MLP neurons of a small language model. Each row is named by its layer, matrix (down: output weights) and neuron, and shows model dimensions 32-223. Each number is 500 + 25 x the weight over its row's rms, rounded and kept within 0 to 999. Numbers have three digits each. A neuron's up and down rows have the sign that makes its largest values positive.
After each neuron's rows, "fires before" lists the tokens most often just after its 100 highest values on Wikipedia text that the model never trained on.

L3.down683:492509539492552483479509536517444474534502504499488496533512491433533534512531517530490492533505460501477483478513493534523503500458474489488514534486442483514513508533482462485531465527548535529488501503544520475460517504478473521484504503486482521489565490465537489520539468511525476523509501532504541482479484505496503488492500508441511455541495487511498515526519547564513495536493462520504498539476533431521526500503488504514512509496546458504528521513511506516521527492536488515530507507539514528519503514545490475476492471495511531469468443516484521512518500467470543488
fires before: "\n"

L2.down789:534530490524492468495550516529500514488482504516506572532490544519508465464484472506483495498502467492468494483443539513466514516477512461505547471514486474515505446474473510544461513486552509521558497532457500490502512487520463522485524458467503513480497491552520540506543454511498459478545478518475493531532517538505487524503484531485516525488477505519504488471499565511509457522497518450474483497498515484521478524494494473508513495514479455471483533454490499489472474482553542501461483514497520508498509486514471502491470466508515511569494487496514463522528508465524466497
fires before: " York", " Angeles", " Mexico", " Zealand", " Jersey"

L3.down1561:545520531496484519518465510508501491509508551446493483497494492523508510436507512492483453502475502437460511490484425520496530432518494510497473506524490503457501500467497493501500536519518440490513506503498522526481483505524472479509543493534445496530499466491476461506493469513531506533509468554497482484532488480523510505452503492503535455479466507496550448512475535463515514523519509540528489524521491505548523500513502483481487546529483513483544493493507539548536531499510497501480543548507502510461505507499504437464497515547471468484491514513480493468518468506509540484
fires before: " |", " of"

L2.down719:505493476468492499529558497486468482450503520494487499513523508498481539491514540501493462515521454515520509542456494473495462508519510516497491512498509538480499515495496542512488537557493526485474497497501492506494460465483473526514523516470546501515499459510524522484494515514464488532484473488510498512539505502554549510466519468496481466480504487471491505507521491479467499519489523488526496498521538462519548504490528493484542491521507463513482504518510509528517500558488549479500496478507460506503517452509506483466494489515492490510515492493528513475480482523474444531
fires before: " |", ";", " /", "'"

L2.down73:514522547473531508497527554496484541488520494497506522482501491487506465428516486526493497515500552481459479495489516518540452488516490481513496498530516510517497466490462553517497464476456553491458514489518509465509508487483484510490488487456515489493497483494478558511569509443449546552496486547502516505505528491458505508494491532533501458477493503497472462508488501494455512523510511517489483527504441489488484499486539496481482518543560478482538490547520500522468500485478473541490483467501480483479507464504502491433490520502456552488483559462467558485520465516507538503
fires before: " |", ",", ".", " /", "'"

L3.down1345:508485475523527518472505506505487474538485480470481506487505515496505475462476490455493519536493485514527519493485467508498525473506523503512471526488497497514518469487498519502459497483492508513507573472480476495538504458513525516539494520527503542486504473499497524506527481498503528484541501532515522534523504506495515509506515500491519506487562509468470482490524451556512489498524506461470512495507464499500539509497503470538523503473516544514499496497509507492509468499519459481503490511493523523507531521516505545518538479501447540519527486488528506496491498514484501480
fires before: "-", "\n"

L2.down327:486466519496514458490482504505502502504535494504512474487474473467491477464488506514466494477525511545496522513489514492467475503505506486492480508516514547518547497514519510527487523492512505530540505495526514521511541469488521494496471498510529507538503476468505482473512511491509474498541475497497533498527456541495556499493544471501522482488494491514484479544512493527512488504516507483488494543519451538510532536491516509513505500512482488507511517529504442519516499469472506503507492473465492461468486517532458506476530478461527469490497456469479520509534476528459530468
fires before: "==", "On", "The", "In", "==="

L3.down866:486559492490464502481461482514463468479521487486527483498493502511526524513502492521504523527487469502462516499495436446478505473501537549502549472485523530465454495505484495548518523516484522502480507472490505488488488488518493494525545517453497501453521508513513490488461464519493507464457504517526470517491508449460530526511496509523486519488521490506487521524483505489502447484533530476486510519505492515484492478534481522470441538472494495478490518511479452478514477500514511471446519521535489538484486475519508550531463498498538447482520491507540487511451506485505540512
fires before: " 0;", " 0", " 1", " 2;", " 4", " 1;"

L2.down466:502493455511498483500471533487517472552458532526485518466465497531499518525498460489509516503504521544531500502514521496518511486533490523500522545505517537560496500565491457481506478465473498447455442534503469535529526512498446492501476465456515477508508522493504498504477429506454453485528493508541484495496482515504505523527513466498483530492558525533529542494541513517487509527494507534548549495520475515469496526491462500466461516504485531509501496508488520508490481497556490515508469472515504539528530504510514529506523505518491516486528544463507515501486511479487516533
fires before: "==", " ==", " and", ",", " of"

L3.down1644:479549501480480475533485484492502483492490535482474494497490495504493542598452488490479496527479507502463507512534574504480513532551504515504528496496483464503528507492558517471498511482563491506537523473525490505546490448500480510514495501504484488516522439478499511507496491486467515497543521470485441534464514521560495510496500512525505482511516528539497455501530535465522482517507524482482541485510488474526483512478459487504514506489510498484505487478506527472467451493476494514552480510490518495483547530489548493483560455467492520467514533479548483534493515532562541493
fires before: " to", " by", " in", " the", " as", "ing"

L2.down1549:477507507476541507503483495469483497516490509496481510547460544540500535494463486492500479531461576495466491504515486489490491510524447486532475530482536489473479499498482527489499513513506456501562539518476475526496490475516488460518510499502530479485486470508521507533504547462475552513548497490441471508482473555506488467529501490517518512507485504515458499490519470502492510503502498515538512438492488491505527448521547470502580553494484449510526477480508513525466493484526505491543462496502524473517535493500508495465540463483488507457529487466506525514454461503522507516
fires before: " by", " in", " as", " for", " to"

L2.down298:517511513486548478528506442476514496488510493506470539441466473476471525502502493480493497478458517502518551542501504504473487481483464503505505434509511516496525498465491506555501452539554479517517456517519513516504447511534513502513493540493512499541465529455479496488526524509479485512552506511478479560495474525505456507531530498509468475511529499520492491516470547487469520463531498495510472494520497496505538516470520493485497495539456488539512481498520475481528507493524501519484485514533556494493476509503463512495501417488471466494537527528511501549511481509499512465
fires before: "==", "In", "The", "==="

L2.down1008:489493491493476495479484514481483488485492490457464508496455491493487511541500507510501503535517518477527537521491458518499493494540514508519504508503577472514485515490501496513500529509533511503479511502554494521463461464474478453541520501491482464517507513499471514522482504527454549499506446533492479479473511456520520500499516509523490486497494480499508552502521512524491491538486547485525479500525493444446521525502497513490504534518507470465524478482486505558545558464520476522495501507538504513515512494520534493537523484498534435506540537473488511477512490501544512542
fires before: "\n", " of", " United", " the"

L3.down872:468450507519478498529496517501493471516479483512504532517544498488466497424513508498439518481539512497521504493482469491476512475512505515477472528493496471503537464463502499464515462537474503494480542501488493492517511470486430531515473510509547506516458551470483487493467512526491482506520514534510527545479486463509481524516496506508522526497473477488497520452500505511481499503515480510457542492543530464499471507466476496551508522477506484520518530519544516460434467494460506503506498530502507504521480487526494519476511549576480492505482499526519553554474510529495504472
fires before: "\n", "---|---|---|---|"

L3.down1361:469487466522504525482486439483465513488490533460517536496529480499487508462521491517488493516509502488460500503516487553534439491474451472467491522496501516502490518482522509484497509472515495558477487502514469518451533458483494508476495502464543506476463530497466543551535503547534493409492500512443499509496497553507516483524504493503483515513502485499525509440511507504514483543534510510507485536502508491509507465506519494439486523484484505504514483505493484519553503536466458537557486455467501532512470480519510521527459515528518534521551509496536486509527500481485495507
fires before: "\n", "-", "American"

L3.down1005:500508478532528463500511475517497509514489507475492509465526509501540483463480527505473542507519473504509497528499482444517483454511519520486530469459515531490486505503513502497458515500499510499488477500518521533484484518500523534485527523529493482534523442520494551512455488489495464497486527488543536485478502494534516504503513520503492491488500504486525487493509451492450479535523489513469472470481469563489471513490519479491500489514465494486478540535507522524544508519521451518478499485510520480467470511534496525486492540500537519461490503510521533480494510543505548494
fires before: " |", "30", " The", " Championships", ","

L2.down1609:525452501506525503561524481470504502519497479478496503490492437479485524537486486457500471519484537514479467540500467510465526498503511533521527444532499450519497477529495498506514488481529500507514501537484498478513485505473516476507504498488507458477472465458501520514494508528472497569509496475510502539506506476490483471482523490509514469504510489500508463513509525468498493507505519508473525509509483501492531514509514486518487531510471469471501490476505468512534531447528497479519527534498558471479510530501552552483519500474460478483502467547486497504513511504548485453
fires before: " |"

L2.down1757:509451487477516480517483488542482521484498501477510510455475480471466461535518484488526487484554517495493472502491550529501517519487508519471503486512441497493488531463528517518500494460536496475481564527520506507547457457484474480516502492465506471485502501484480477505501470502526542507534492485492514455496538534468515545496530502529476517482515515448502499487461497508489484508506508536492526518458503472519474485494508517557514529520487457509536459472522474529506542519498475460539460501493479491479525469502500512527468505480483492480505476524538466544488495486533540507
fires before: " |"

L2.down1771:525514487525481490508469477502468528514499475511496479495510527469547438484552510512492534466508496509517472515514484532493498546532493455490540487508522540483480500505507515498524481479507510510455493485504509502505490473497479490456500499504491505561502548510500492510524506452484502488482521469478522468475470517461506456484466482483504523480530470508482480473508504464508510486466523537481520505461435462551504507477509460506493527531472494534588452468455492495472526475474457475459492487515473473504502499512496480472468500475545477497504504492490471506525521549507490495
fires before: " |"

L2.down1318:449505521506536500464541485468523493547515531502465482483478530507520477571522513503498493506477506491493478492438559474519460488500445527488499484536491501550475541474498522489506498476467502490495496546526473516458511506488518483475496464523485512529544486511494532492485486453478540524527466438464502470496467495461501518468505499503496501462493517488487492529484524524516499470456530483523501526525495443506482487469506465521518521502511505515558482526495479450496442534542486496455490477498484470521474475489486508542500477497485511494519465465494491467527515512517478506
fires before: " as", " for", " be", "-"

L3.down474:501521482490493520483465499527440494496478481492512498474495496467569503482513450489475537520504491477446498458489470520521532487460491497484498472504446491508466519502524484495534473519509511519500468462529489533512520456527494507508539490454542476527470495495489500499504521520536460511485469493492490484495522484501488499523532503500474494543494481499456500488526516526453516499513492495502491541492513491531486499460471475499462443501461501493558510472503492503467559554459551568522471487504506506507511508524475519483549523506525543471515491500503503494487472486518547482
fires before: " are", " is", " were", ".", " was", " daily"

L2.down1067:492516480504515521479518537541511522484527539481485480519513462452515484439530485520495496500458522447475508516524518476514446480485483482507492484530518487474539466483463516517465465458504524467494509527491472487511504518495499500512501511512483451455490487488504536503497472487520528461506494483484503487538481512469505504502512572512508536524496481525508544475453513549499512525513472508485457504488498527504518564517476498491536483540515511466502511487478526488560481507510546542439494510528456511534553512567496437459521501506513487477497487496466504463522504540487517481
fires before: " |", "a"

L3.down1586:522454463515482503524518498526487506479496494524512475520473446474510516520456498478468472481501539512455518491475468472471474547530525417493519482476527491484555511488503484514465504462491472506507429458453470494487485493501473529504495493492516517538532498536511533489519462467502483517503508505460454532510539498510491436507479513472517505482502528503487452529499493508509501522474522513496473498475507462489528520487512489460495497489478528519510483443504486492509491444518528529517473479515513503487517515501535516505495451480484499515503524505517466531480499469519493516
fires before: " |", " 0", " ", "\n", ";"

L3.down1234:507472506504539467481541533503498549520485465463514504495489480498494517484531473498497530442488451498510483494539523491523492516527497466541519510492525488513509486516467526490487496480521529536507507457507435511571494510508505540476495502507504435537523480490483484517503479484533500468533522504510464511526491518496433532464498521502551519495475480507541518494484531505491439518501527480509470505499506500522501508533550494499507494489517503463528515500519524486531468470498468484484453492513518517465506501503457476494494457527509481457521482535453485500479511538530496489
fires before: ":", " in", "cell", " by"

L3.down248:511507467488443492520452513466479512506514547494486523528492516485513482545528488531499497512494479535540450522519485485482484529556538462532528519465534515496481510515531474481515508485523473504525529528512494487502510477506495466523503487469585529489540488479531440530496494508501548498460496467543492476505493484420478508530501517507473491506498494495493520490517522501514479501480467507495516520492509488490492468491510540470444516506498485524475480483456535556507475510509507501507499499515479561488493518485518520536514529501532444455543475519515461497538507467472472478
fires before: "\n", "-"

L2.down238:537518516496493533511465482494457501536533495510532516530442453495531469449513460495521454519470502537476500482489481504471453512537507521501480485499482521459480505553509486474509502498483524500448478483490499536499490517504517535510502498480485474489485472484475442469517501509520435467491499461509472503480506504415465462494520496477510521498499510488553507489526454466463513472457535486464498491481486511458541504509494473490525532546517468474500494517513494560522511481463474478476510504499514459461494522487517498538504511502489469520483503517537475468518447476488492423
fires before: " |"

L3.down1440:496488525508487479465489507529499496514509443498482464463500507489490505517495506500445532430556562495451506474488503504500506476524460461485467530509500467529474528497480505520538517526485528522448505476508510492517527530507511437509493480524492472508524537489481485540466503497511495489497465475495503484480483466487445477491477495484526517504450461504513525514522515483499468492489511523460484505517510493513502502529473545517481528466526479493519480507506432529489509525519501501506502516556541493509493473490512477486513528486494549476443527554472560481497537495480530518
fires before: ".", " were", " are", " his", " (", " to"

L3.down1310:495513507476487493509449487495498522502492448526476495470487480499515545551492539539453489485487522473496531489473495496471500484545483491555520490498522559502507519520491476513512521507467470510482475483490445526477448469483508488496485481457516501524518487526438488492498471475497498497524484465567477532471460475494491527504480501447456478534524492521513477522528498481494486511469523485451526503491543421560533490472505473482496498496505486508518457461530531506521509491494529519487472512532528497479533515476477492559503498507508487502472505475491444508466488459472511476
fires before: ",", ".", " of", " later", " in", " old"

L3.down472:470493501491503503461503513482503500508518509511511505514505504540479496387485532511515479491521461522504489476477489501515504522499531525510530488496507476504484470469497512547552483489498458509563496481526480498504513495419509487512507495497500548511541471518492514500498514544473535486501492496519491508508488508480478474518516525544529505489514482495515463506452512505521484449501501533499478480511485545478456465459524515504503456489500478498480530497516489463473487474497482516479534514498541500488485497516541506506489493543462469491520492508534472509491476503551500485
fires before: "ing", "ed", "s", "\n"

L2.down233:523549493526552517498541468504504512497477495531516502511507508492512498442516493526533508477507450501537505480516514511496505537475497492519506470506542534468499525476482519514486529531506488510511510520488502508464533521492505527526500463500492513502520512534507464511539492546565457482523473481487566492549500515515508521531483487480528526511512493541485536490499438483456482494552506520485471522529491482490545478479508497493523507543492569542502470504493510526510488498499465494437508482507455508480480493525466455438526472498449540502520461455488519504491486496476516532
fires before: "\n"

L2.down341:542528520466475516567532535497522505523504500520506458482470544474498472483506462484519491504468515458491455504510539502495504561508495487503510514511462441493517536523483471491510504463508470494503545484507477506542505495442486500491522537544467496500490444527478503475509472523498549472543524455469480569458498506495539502498508539499504517527497473518461508501537494496463535489528491489501519524470507504488520530508472513517538507482531532474494433489526490473488520534511504516451473494483485513486520514491516489529534491465479467490524479439483522532498514496470515467
fires before: " |", "s", ";", " election"

L3.down834:498528488498476451492477506472491468493482470472510525506516519475447517536436482486502463524509519521497487476496505505482500503493531529512485517491519480502487491486494494493523485480535474522453485484507470496478532503519458511507494415470514529488512485490494515527556502549495498460504484467496529489518477520507507490482527547504475524540488516450458485509459450484500510552517516516482475489499509456500551490534529518485500505508510488524499485531509494483528465471540494495557468508512502521518507483519487497519495504529500493479521506492478469521467533502490508573
fires before: "\n", " is", ",", " ISBN"

L2.down551:484537549486492486511470522486477485534507478481502496505538513502489529518498543468509457469489517522492501448576475507530535519535494508536477492510519517505429532501498503526509508489528448522516529521500495499521485499481521496499524499502466518454524478476507467506507522516488559511535498540481462457480511461502527478508483510494467467500470462461455526473492541507569524482466488464502488539501488492485484496492522464474519515493492492495542472493485535506450497511532522520486438533557506483490491465498466482483526470528481502490553487535504449433503494513487535531
fires before: " to", "s", "ing"

L3.down722:539485548558483493487504484535485469526495462522478452494477538532508514499497528497542499500506484482536502491491496481550573440527516515532516470488493509499446490521468496500476495507505533493524476493514484489543482501472488492472519515465468467488493521465473525520455506491494521542480478534527471487517474514540507482471471493484515484489452513482501506510504552512521491517527514497508533480510507502535469477491485530468521473499546509499499472473492564464488539479487535499480494510484482510472507478469498480532538493522559508476495494508465516480497467523513479489
fires before: "\n", "-"

L3.down1539:540510472520512515448491517482504536545493545532499428516487526498512511428540509543509532551493478492489523505433466508457505484519504529480506485491485515463483548508496513506516501524485467478493447485485489524503520508493513480501522482493514459519523496461493478533498458474523474463466508517487510500506464538461475489487511490502463493508495483491527511527512534541466507457527505462512539500477538488534494535502494506471479467479481564502482563493492482478557527529494531487498468533503520521496480478495500556473533545499521486503519524490493499427515518532460495495
fires before: "\n", "---|---|---|---|", ":"

L3.down389:470500479427542511462524471492507478501497466479502483529481509506544501462489527519498481524517495455525541470551481525539507497513487514480500489507467501458493457473461482518512511501519517525508550463471484452545487492472494547530503548485513532501483494517491477533481489517538455520509519485486505489522466499523472482504493486464548498506525546499448503485488468543552518515509467470479520508496497504507488472526520488476490514508482527472485473460508526516520509513499469491509532485522500532468513478513469498509508469496444432491488462483509509510508528516525542463
fires before: "-", "\n", "="

L2.down1545:447441527458481478514483488496480483464472497529496553469524523504518507451499472529499472439508514511545468494525496487464468476476519492503448519505545528487458510481480516494527544550508561488509527519464464526519520495505497488503485519510523448482494498495514519479515497513503554481486485477543503488481520463512524521488471491498570532480515541472503508535523487529490515500485505471500506502514540463490486536483507496483543519479487438489478516470518469527478489516502490522518474483486510490471482496474563471524477472464479533490512491479513513534470499499479492501
fires before: " |", " \"", " (", "-"

L3.down64:505521507525529517522487518533480516486478492530542489480502502477497454424520504463512464546516510492468439514485507505494509463525511497458463491486477462494531570501525444479500472499437528513485469503526466512484549504522506454503473531439469462492507506518490511480521470523443516500494500553501493531504517480492484526516511482546500520467528486492504508521508472470516501509517534539561434522483507505512494510517477490540479509506492482533516527516511509521470489497467487554481523525465460438508490525476518512520488506460513485481548521518462500503487438519506465532
fires before: "\n", "|"

L3.down1055:452485479479498504440514506511498481478492510463457479510516504521512523524481523512477496489530511500484504512487471522497518506497456533503516512481524529496464492494487532507468533500506508525489531491475507486505492450530534513525555478507546552475510483487548488518482518513511509487464509505487481489501530487509494467496532560487529507447524510434505536465493532507519479508524472496404495477537474484468515482506530512455517520480510516470543478491485544504518490475545476475515499518559495543440480475520482478505531526490506496460460464490487492490500512481472523472
fires before: "-", "\n"

L2.down1460:530464542445473509537495459510480498493523478489463476477471521478524471488541525480462464503523545484464497514506530513490514482512492530536547457523470498506502488477515462519473509501516483551497502514490491506471448532511497511492479503529480491496465473481523515511520538512500477520533535481544455508488528518513513507497480506517470513493513500492517512513554495478465495520489531555512552514542507522494513510470511488453499534517468466460513493454479479518509522428511474503492508473469510485447506520504495500505526521502509467508462457499483492473499504502491497456
fires before: " |"

L3.down601:495487470510519524475513459533548527515456484477515475496511465458538509483527514511501540524489505482515484508544515489539501473472470457482504496498478469546511478538451472477487450495473481458470556515539474470494544505473485493470515502501503446492491492463470512505481485489494499530490480455465503497467510465520507508479496516489485530526443511555510476528503492466466485510471511525539497490468485511564462470472482451498457488499531536497497483499510524523493523554501467516483517446466489472498463494479486461503491498535536479487505482494487483496533510497524476517
fires before: "\n", "|", "-"

L2.down1252:499513529512514496496514555519512469508526494478491493531490514531529501442518530515486514544543486495483474498488519493525471463504537490537500493527499435510508516479536475519473512504483489484520491498490539474511499495478506497499504527502493526485468512483483530470471537487528520515491507508524518553522502495455510522488485504523541533443533498468486503540486482499477493522490514482499534481487522471501495523489516483500501531506452468503453490490493479543469528470536488540482512509510479515512535501503497509507493484480503510529491489500526465504459504512480529484
fires before: " |"

L2.down416:477478455489511504508532485559499495524508529487530509515498512501521477420520509546503508498505509510505513508475564538528466439507484486503507527510531472480505451453507513513492515491467470495513547495471500505518504491514484514467511514498483474473473505491484529516434491500517481493497486494461481488533515484558491481470486483470489529486509539498491511485493472470485480481494491471529516507469535522480501473481449486491517468454534488504533506529470523491470463517478525525524465515494454494507485426525456493541512502532428504537511469472490532467495535545493547533
fires before: "|", "\n"

L2.down1473:508500482468469497519508503481516484507490472507508479526463513528460496485490461527506573469506511467452499507515506507496456484509545479526513489485520508509505520459486548508464522509521507550499480466539498443502487501477541498446507498474510459495504516494484543515455555503554508478529493499527496521498498525447490475460480508546498483532505507473499530466462463544529473481515459517513513537470487501478499488509503514516486508515518461526532473557548500537497475522496497503487494523536493491515499510497494503505481511480542536479529482524476483456488529514509511452
fires before: ".", " for", " than", " to"

L3.down699:552493490564516471467508496515572502521474509494502492500503506500444511461494443489509494469490443474549510514505514480528536449483472496518515508552516482492494453518532516534480546525456510462475476477508516507501459493476506521495536514523471500474498479509503538519475479465492518518482527493443517481511514501488512528503483548466521520496495495509504515512513534544518513476486489491491481476462459474478474468511481497537514498490508531479488523509478499524498502514501529496461490521460463504503468461480487465512501477524474545542486567511458511524523497479518486505
fires before: "\n", "The", "==", "In"

L3.down920:489485493487524540536515486490533462515462506487476494512492524449512500488516524505472492545515490470553528540552489513520476478517501551489506492517475498495488439526492476501492515491537484513498500545487455476512486498499468543497509515508478467527502488514540488543481483532504443530485540500497491512486570498519470503528494509491475528535516498489498499517508489519508509537548511524467520499509461527524528466532499498406488538476528521468507498472476504489506501523520468484521543472492556505508494499509486477447508470490503463508475524504496512474533534500535547484
fires before: "-", "\n"

L2.down402:491479481490481443497482484457512512477471473486466510505514478482489498520483511449469495498534548475492503502533509568535502496505471487505511486483456501469481492509536472480511482505508463548460474509522505512485482533453539512508528498527498516490482494513502486523511478471528503558512537519514484500502550523515531478494483479518496474531508506531486491502519511506488517540478499494526563543503452493516506489463523498462509523486464458500485458485487511489518511469522493469506511488486527507487504550522545495455477535486473469543511499553528502518515488525529475521
fires before: ",", ".", "2)", "s", "'"

L3.down1738:528539464507528525536549489531461529533495486520511472465492564482538476543473469516503453477487511480531470534476488491487523461487485509487495523489479439469494492513484502508499475503476473543510472510519507519493479503541487512501493576520451472516530493514474498511487474537538461511520489524501474502456544495548501481469509508500474511519507493505447482495514513514479534518499488528501449519453495475507527513481519500487495514498478530503524559504522488506468505509494474530469484531514474479512502517474503510453559578477509490530495519510487513508527459513516512488
fires before: "|"

L3.down700:512513503495474485474524502462473522521494453477482504526525523490520511403484484456500481514493490448501461491520529521486517435528486496549506521481525482487496532565482501479481496538497544519497445462526490505454520484495496492508525482495485502513498482492528474507512481524528474542544505548513502510457520520529545474510461517505435511502496489494485519477476531507521502476495510545487504507516477484519539466523498492518499559489514458498537537495501537535483472446477483485492496545510492526488493506528527498538516530542487520478529481542477557526526502474522517528
fires before: ",", " to", " of"

L2.down1392:513466501514515493473537473525458486507512516521470508512460521537538495508479490505519520541467542500514468484459521495473439450478524531581497496511539536472505478529504502510500483550473498492483512531531487510473487440491511479487501482425494507530472453492499488549497519520527429479480468494483478474482501509469547513507563474480463473472539565553509520510477537502478487476510479530508487487459514460490545476523501492489515478526455505526521530518521476515496513517512535477480514545459485513499522506451498513508466507545504491532515504480501516472498477501470489507
fires before: " |", "ara", ","

L3.down416:505492526555517543535492508521502531529501505504515485535497489449479520431476499486504473501504553490533498546502468495485516460545491473524500512503453481472499516512506512513492498512481479504527477490487490526512512497564490493488525553495462519486496453528470527519478497504471499536544511519479486503460493483585488481510484488520495458479490476469495473470525493489498515495493526523500497527531505474508485456499503515541485508508521549452488529487529498529473527503513506521495526543521524502423466500505467488540491549522499529472483545528496526547498492496539487458
fires before: ",", " the", " his"

L2.down422:487507517475473527497485501501489534531499476539485517445471521521519502475500476483502476497479559518507472506490486502488539484505472461525531462509487500495534558496507537523467499470497520466532515512506484527520514533527496507534460526520478498503483484484458491534514506498492504498518420439496504480523555548480478526503508498517486493495455470495507511542517551494514483491518559530507482526505519426553502461529487473502496507535534487481500528483537502511491514463479536504490478525490491483560472506475516509586504517497501456488524520530510524507459513483497513504
fires before: " the", " his", " on", " in", "==", "ing"

L2.down585:489527514489492489490496481511504541538489550515531550468507470518486507511518511444505498526538477539479523475523498530515474525501502511467480501560483504508507489453465503532518515554499465498488497466487512501514512518490502517487493498481491504509517488517466530543501514471535477500518499501481533499495487541547527531487493497492515522532487453537468509527523473483490500490520473533526536534540495513499462481520502537517449512487490546508507452465488460456481509506540485508509502473470474504506509479527487511467465473492515463482506521495480502508508487482522477531
fires before: "\n"

L2.down1708:480482521483498480497528530501539527511497495515476488527515457481490514400449478507501451475487494472465493508466477505471492466513458498470519519473507522494486487494501512451459487499454455550495510485517472525472533529505484495497516476460487462481492517464518454481471510488541513512504517506455457510497517527500463498502509522511506491500488544450532486489505500487511502518493453428438431465540477500514509514461501461530505511514507517544488513489465524479513533508480497485488494483488505516504477526532463447450549542515488511493511543474547468496528504485504512461
fires before: "|", "\n", " |", " Port"

L2.down584:496448467503504499521527514467472519498567553501464510529517512503450544548513488538490511459505492504506497482504481465469486499477501479526528534477526530498501550473525508515535529467528494524509479507477519511540499492471519523489505500494537555487528487493536441506545471512469498528468489508538515437505511517451494468534479519499478469444500477486518483473501495522490511524497495526446508514500495458491449492497520528472499531523503502507519483522469489511494496506531457487504495534533523542502488519533487487511526518478506496524486497493528468505493537463492489494
fires before: " 0;", " 0", " 1", " 2;", " 2"